MLP neurons of a small language model. Each row is named by its layer, matrix (up: input weights) and neuron, and shows model dimensions 0-191. Each number is 500 + 25 x the weight over its row's rms, rounded and kept within 0 to 999. Numbers have three digits each.
After each neuron's rows, "fires on" lists the tokens most often at its 100 highest values on Wikipedia text that the model never trained on; "fires after" lists the tokens most often just before its 100 highest values on Wikipedia text that the model never trained on. A number after a token or word is its count.

L4.up760:465472542504502486502506493521473498566481518513487495512513465469496479472545483531523482452476519464459505501554539497495529539519495503489551513440509508502493482503405511502455525471505467473502512517494521510489516493465524483490485510543503479509487476509479461441503503463499501444465498452490541490499531485511526509519506533540472471500500485479531498474512469507549487488466487512522538514512531469523486514490484477506486482493519499505515473488538506510542491513490526507528535516548480496506484525522486502497500506528471478523510471485504545526546491482495501462
fires on: "per" 25, " car" 19, "er" 17, "fer" 16, "ot" 6, "press" 4
fires after: " ex" 22, " re" 10, " of" 9, "M" 6, " sp" 5, "P" 4

L3.up703:515514488515518489521513489451576503537507516491515490508466507530540524498514488493546459508514475497485437493539498503510479466451519502526531486478502525477502480494500471484478510510448506449514475526490496520512492471504491532486501493482532509514497446467538495502507527466485504498500472514496541482513445507539494515506479552488484503513481492517547490497549468557563521495532538494480546485492535516496497484506533506511481500478520503499519497481484447499491468504497540466502522473543498501517501488448497488525534497456472547537489464451467517504514505484501503489
fires on: "or" 22, "on" 10, "vi" 10, "art" 10, "der" 10
fires after: " mo" 16, " he" 14, " po" 9, " so" 8, "do" 6, " Da" 5

L4.up422:496511478569497535487486511504446464536487463474490533505552471493482489518457505548490514526492432516524543488510467502479489471524466503514474458485471504474505483521544518480530490520476512513483501520495488458478489501492513461515490506484504511515538536502486475486462510502541479478480533515466528483517509527547451527541505494463501463515498487518516510494469480517540506493536509461500504519509483499528483488483471528489469510514508496500483500506425479507501495503505469526446530494520468486492553512504484536510521489492530534485501490517550543490468485511500488440
fires on: "se" 33, "er" 11, " same" 9, "tin" 8, " very" 7, " some" 6
fires after: " the" 35, " The" 12, "th" 10, " La" 7, "A" 4, " on" 4

L3.up755:490494465501516536444501510462515477530493512457478498510473534515525491494489525510494488530458508495468501497497502532518519462494482523486477478494526510498542565481467465495510506505490474499532516503523519478532493498524504522507544547510484483486525499502488525539515536458535480512513507472488496499511501541457503505514517505482482525494487529517500465489523469518464531466500499517491509477472499538443476471464523472428535458503464477484503523504540461494564516450494499497491453470510508506543513445500498499476543496502506515484517525525484489560508512492457497544
fires on: "s" 56, "it" 8, "n" 7, "en" 5, "ver" 4, "st" 4
fires after: "vi" 20, "cu" 10, "mu" 9, "ti" 6, "va" 6, "ni" 6

L4.up412:484454521546466504519455545491478486512501512463535503494517499507507526500509469501510555496477475499463475487483545476456455505506508523497506506489514528523501524498459491460511540444498500496481478543502505491476513422500502480486522524534522506495529499478468517491512532502511512522544525488460503507551481512529477509544502478488515501495479521490512510485477503500508496509490511483468491501436552508487488540491547498460518493509490455505494478413457506497505463484520434502520518491505516523526489474488496502523490465504523471491498507530571490470479499497485491487
fires on: " with" 24, "t" 10, "ough" 9, " which" 8, "s" 8
fires after: "," 51, " Bu" 13, "th" 8, ")" 5, "hi" 5

L3.up522:505515515497516506552482513487461465456498508528486557560519490507511509482551494459512500499492446482510496485515493505509473503489515499541421473521511468472486509531497535522476511495495541519497500487538489499523479515482529450466499479478495479482529505523480488503506507511505510509501515545496514522534520499519490509504493527518499520505474451452510475473494479512494480527501507528495545506458475478482416497480457477547491542488461478505500494505526480512527500499492516475471480449527533496516552521484509467535484504444491506555507543503515505502531485490521492462
fires on: "a" 28, "i" 11, "ia" 10, "ran" 6, "all" 6, "ne" 5
fires after: " f" 36, "ic" 14, " F" 11, " con" 6, "amp" 6, " co" 5

L3.up301:500537518564469503454457475506478500514492502513508470494473497533471465510539477502431494539521509483490462501539515526520522524522505474500493493508473478479489504499480480520499508517475546478510509544477473517472525508529506425534528517478537476470501526480466510519567504548487497542532499487488509445534510532549524507457528466508495503525483464479476490476499449471529491484520483499520473490518502500494512496474497514492461524502518520516476490499519558472468476530509489479486495518530528504505505497473508470475518491473512449541495511475471484488497530527488474506
fires on: " of" 16, "ten" 12, "out" 11, "l" 9, "d" 9
fires after: "p" 16, " at" 11, " with" 10, " g" 10, " Ab" 9, "g" 6

L3.up537:478487537508469525486506478498473516487488509470504502506507526516509468510486508499505489507536450520519495485535545525492474501539495544497452502473510573480484495456481535495477490492472525519528494517524507514490480471492422471534521502556498491492487486472470444540505473513498500522485517543489547472513478475501456476492521447534536527496485512472513474472496489499458483499450484518517513497495514492496520477423493499506528493485559541512469483481506534474516509499463526526501508545497506472500500478538465521503475480518475477461479487495521529492525495528522502502
fires on: "o" 52, "ack" 13, "d" 6, "ff" 5, "k" 4
fires after: " W" 16, "C" 13, "w" 10, " w" 9, " B" 8, "B" 7

L4.up401:494465519481497495481520537491508501483466484479470506507488543518487497517478490498529548494500490449507496557519493494487499502493505531488521537504504514538496505516542487474451515489465506527486487455507543492497497482515491525542502513447503464490529522492491530546487468480529474496496508442493516517505495522463451496511458503488547482465491473471520454483487510495479527520513530504491547500486513505535512479488490529493505520554488479475515472489477494557564500487446502541482502459472499465492492455500461486529450515542490498450461503501496448504487482481514470490
fires on: "s" 42, " its" 9, "fin" 9, "et" 8, "u" 8, "na" 6
fires after: "'" 39, " " 13, "re" 11, "L" 7

L3.up634:481480487522511492517508465476494490567479482503459476474501540496453510505495505488464504499482496496494496498488530538449513522563466489490498504513503532515484447482559505536490523459481484539555475491542525511529488508480499489501501466463498461487484506493526486502487509489522448506510519504482529501518510455515492539505484503522545493548506505493532500492498488516498484502519477473495481504482481449506432456531506511516466512527497518490514504558463465516511501528503516512492469502512441453482493547522494494503517508497525509512463562514515473460476529511527510452
fires on: "n" 78, "\"" 11, "an" 5, "no" 4
fires after: " " 30, "er" 16, " the" 11, " (" 10, "\n" 8, "A" 6

L4.up230:491464563493527549496534455474488460506499534491520484482491520460509516545494494490477568480514513527489513529508494485463525509497502490496472512516514477530508489472471500525485464548505497493443502483504505511488479481535481486511549517503505535529531504491490454546498480524477492480505509497550535513480529497521517459515487502501447528481548499490503551462458533481467522519524508516521515478451464508509530468495487521505442510507482494498511512510497516532497491488464480479479532479502458459521550509536510511455524515507542500524507494454511485464510529488475501496
fires on: " " 32, " show" 8, "×" 7, ":" 4, "w" 4
fires after: "-" 31, "\n" 15, "/" 6, "5" 4

L7.up620:487499480522538484479500518477528488487482505475565474459519499575491541495524478507536495533541521478494533490513515533427493512501513500508433524486531557572539486487469500474499529545466498505471506497506496480512519529515485483509531469497521478506471488502518532554479504480499470527486506490449467539556528489478509526471497491435489511512513481494495487493470496508488509495534485483503496513476485461509516529485492502523531534479485522470477512488524502516506494477519478492504472547497463508528514480476519508474529490494505489475500512507458481527474472541511470495
fires on: "mp" 23, "s" 21, "on" 7, "ci" 6, "mit" 6, "duc" 5
fires after: "te" 18, " de" 18, "com" 7, "tri" 4, "po" 4, " re" 4

L3.up612:491476505483434498508494512508488510482463534513504524467477532463505520514498472501517506498486459472503473513515513502481497527497475477539512472481503531491536459528528526541466526497526478463500467530514501508487509469505507499525473508452504468431510517456487513499507463476496552476514514503522527498561485500561449518483487472489480491532483541471495534517453525511528520460500514520520504487487543507532551502472468494494530496506493468469462507511557512475506476465491539500495489491492479526508508511531478508533515490480524489493450527507532518561522517487505468483
fires on: "or" 21, "o" 20, "ol" 13, "al" 13, "th" 13
fires after: " W" 36, " w" 21, " under" 12, " An" 9, "w" 6, "W" 4

L3.up360:500530491459518520497500507497491485510504502501512484527513533501486487490540493517506435516477493490503489487499505495542546542494490504473503504499492500514504507512486471472500538483509533492513555486494488460495499511485547514494547484514502457473556476539487512510512464463588500570491490531505519435496478517525493481548466522506486512492490481521524515518502507526522452486504522522541497496543519513493496508509543460462451541517481492500498541461480477500493476492504461531473475522506481495481512497458507501487512513441471521475505486480501514492519441546455507521
fires on: "c" 17, ":" 12, "i" 10, "un" 7, "tern" 7
fires after: " con" 24, "vi" 11, " di" 9, " co" 6, "it" 5

L4.up575:525494530530471459470532480503523528539470474519500501479519493489508541481530466516512555510526490516494470512520490549479483463498501472507476512513486544488496518496463537466491465478513489523462513479501464482540472503500449511498451486515502534510499483494512454517543487470544493496558500533527467460516488497501493498495491508504512486514476536458476467476479490511516529512481451541469553497493446498501500485445500468481488520565469496536527502480497520511491470486469489506520495498495496512513535466500529495511509528511535499488468453466548493487503545527511472502
fires on: "|" 24, "y" 14, "t" 10, "ly" 7, "ing" 5
fires after: "\n" 24, " B" 8, "A" 8, " be" 7, "B" 5, "ur" 4

L3.up81:487499497503498489516490498543505518463478496480504500528470538503531501494494495440508533468466493540493501510499490529460494497530500458543511497473511493536495503539513527460484507506466512522515478454542513477533510487479471515474487479532491484484508466511479476531532533553500441496492497470536506483520495492531538566434466464509460493476466503473518528504492482522508530498474516499455511502482498515500513444491497457500521511530485461484506473506515481473534454483539518487468526468510454525507564495530488494521523513533494503518513488516499517454518535527502526489
fires on: "ic" 22, "ce" 22, "ct" 16, "c" 14, "ur" 9, "duc" 6
fires after: " O" 13, " m" 11, " Ma" 11, "un" 10, " vi" 9, "fe" 7

L4.up534:537486472500505529497505498546533492490486487534466476492508483502497477473487518500542481469512466535478508525502494489524529477549557473537511531482522510504459559505515492528506485511523520472475478490483486514511481498552498498507434449527491529537481440485485483504467512521483472478503495503508505464535483494500515499519479476449493501492526520493493542501487508485488499498503438516503543519486506470497449445502507506473483500528431462511531486487508514530474495454530500499530539527501441505505482510505517568493523480504507514508495483540505534495488506466518526527
fires on: "de" 20, "p" 12, " |" 10, "es" 9, "ve" 9, "com" 8
fires after: " re" 26, " be" 12, "s" 10, "-" 8, " do" 6

L4.up315:507540470463462474506539515498485458471520468510468534491436524514485524538553518511465485467478486510485469539522519511486487503521491514513524516479515518526525494547469461466533526541522502502466515498476473522486486504544493519500505516489540529494506491500512512515545513491499492439526433507509526479551474470498453492483480528505454502477506480486505500502512501480524503502519476511538529514514499483502480531516551485505463500512439516461488486507534507509500539522509521525494523507529440467469495453527513494508540512472459535502478513471524477511492504493476491497
fires on: "es" 13, "re" 13, "c" 12, "ar" 8, "ab" 6, "di" 6
fires after: " re" 15, " he" 11, " pre" 10, " do" 8, " se" 7, "-" 6

L3.up673:483517493495479505535482489454508510473474506517516505523479471530483529477521511480495503484501508484503515528483509453492520470500482465481465499521509494491507491524477469487503506515554520515495505516567541470495469484471565503540515494519523499475490518532477546522524471525449580531469523499475483504509474482507438506543480516498547516516519523492505463479503484485484487503477506499458521473505470462460482460535516553484451454537482510497484457484478526487520497467478518506489459534491503493527520465515481481493530489494520502525527537518472510471496493496494447496
fires on: "s" 36, "ch" 19, " of" 6, "y" 6, "ach" 5, "we" 4
fires after: "s" 62, " Di" 11, " years" 6, "is" 4, "les" 4

L4.up745:503487526492559540460487515507489489470508489476563467474537508480506508476510511524535469514472500491554521536494539485535504502462467496517520512515523459538471480513530433512489497508442530480472516470526482490484493514457532471470464511532524519542483506487524551487538509481495482484546469517478513471495493457486487484506468521526498456508508452511485513519532499519504475527493551516519527494471504518512488493527435486488501480478538491509502488460543476505499518531482528481491476476505524500521526542494479533480505506469512521488513508461520517480471505482473511492
fires on: "un" 20, "ed" 18, "ur" 16, "ved" 7, "la" 7, "a" 6
fires after: " co" 28, "port" 10, "l" 9, "vol" 7, "st" 5

L3.up433:496498486450485485487466476504497503525513518523521507515495513479497495458511531501473514509482495465503490511492503527487458455493553490493503490484479518500489516479492493524539535504507517507493466427523480510556453462534474503537479458523533549467557521493511512518511535463506487507476514479512509488516516489510532514499497493483501481486512525545476509485457502490457498507530479466549552516468503510518524501488514513483503500502541536480505475477504490551466549490519494479478494459513486520515537530489463504483498452540573483454491458449502515470478491495491533488
fires on: "re" 34, " Party" 9, "la" 8, "ation" 7, "p" 5
fires after: "-" 18, "|" 12, "d" 7, "ev" 5, "ul" 5, "ud" 5

L4.up151:507555504535449441490484501481517531478439520521507498515503503476511514492480469527499517490518508503540510528520477469474447515510498481523513523465492531454521453470489543535476504478518480480491517561553558519503501484500496508474473460508492516488484519480508504507487509476526492488489490500465484507508516483525433519461493508506495519538525510513514524484519504524556506528518475508523484477453519488489548528455523504548492532484503533492506494503536536538468525497481502491508543456512471482467477518495473458504495483473469539507512517483485471496485489462504467483
fires on: "al" 55, "or" 16, "l" 10, "e" 6
fires after: " an" 16, " w" 16, "w" 10, " be" 8, "we" 7, " It" 6

L4.up551:527479512514514461481474504519519499510496455502504502512511498521503511486495482506455507542498511521518472515473476517493453493520467532486477490495485494497490500508530485495541483526519467517449452515495482475523503513535497501535532485498552497486485528486519493513483447510482482493478510473532508436512515472512526465557523462531483481465488532512514500537490482450496519531513486498465507493489564461491493503507523497509556523496557541486480517491534485523472481524475446515474477486492502470555509427485497504505534500476461515462521475525500489524469491511487560495
fires on: "-" 57, "re" 13, "et" 8, "ig" 6, "ch" 5
fires after: "-" 28, "|" 13, "---|---|---|---|" 12, " or" 6, " The" 6, "ri" 5

L4.up424:482480492452459470520529515526548488513539461531496475541486481460513503496523520466489548554546471486499500519544431507436501496521474511489552528459521503476487470491502464483496483487465508506522476544496500504496564498492560503526498513491535495478532517501500499480521507504455490499476470488553482506518475519506499494520506475484519517489485504529522503490503529524498529468525498485500444519518515530496515504496536484502476506455474547475475481523540506495477510469492500526479490523471462485472506520508507464532551507485517475457511527500539485516524494489486507510
fires on: "us" 20, "tor" 13, "hi" 12, "il" 11, "p" 8, "tro" 6
fires after: "d" 12, " to" 10, " his" 10, "bu" 7, " W" 7, " in" 6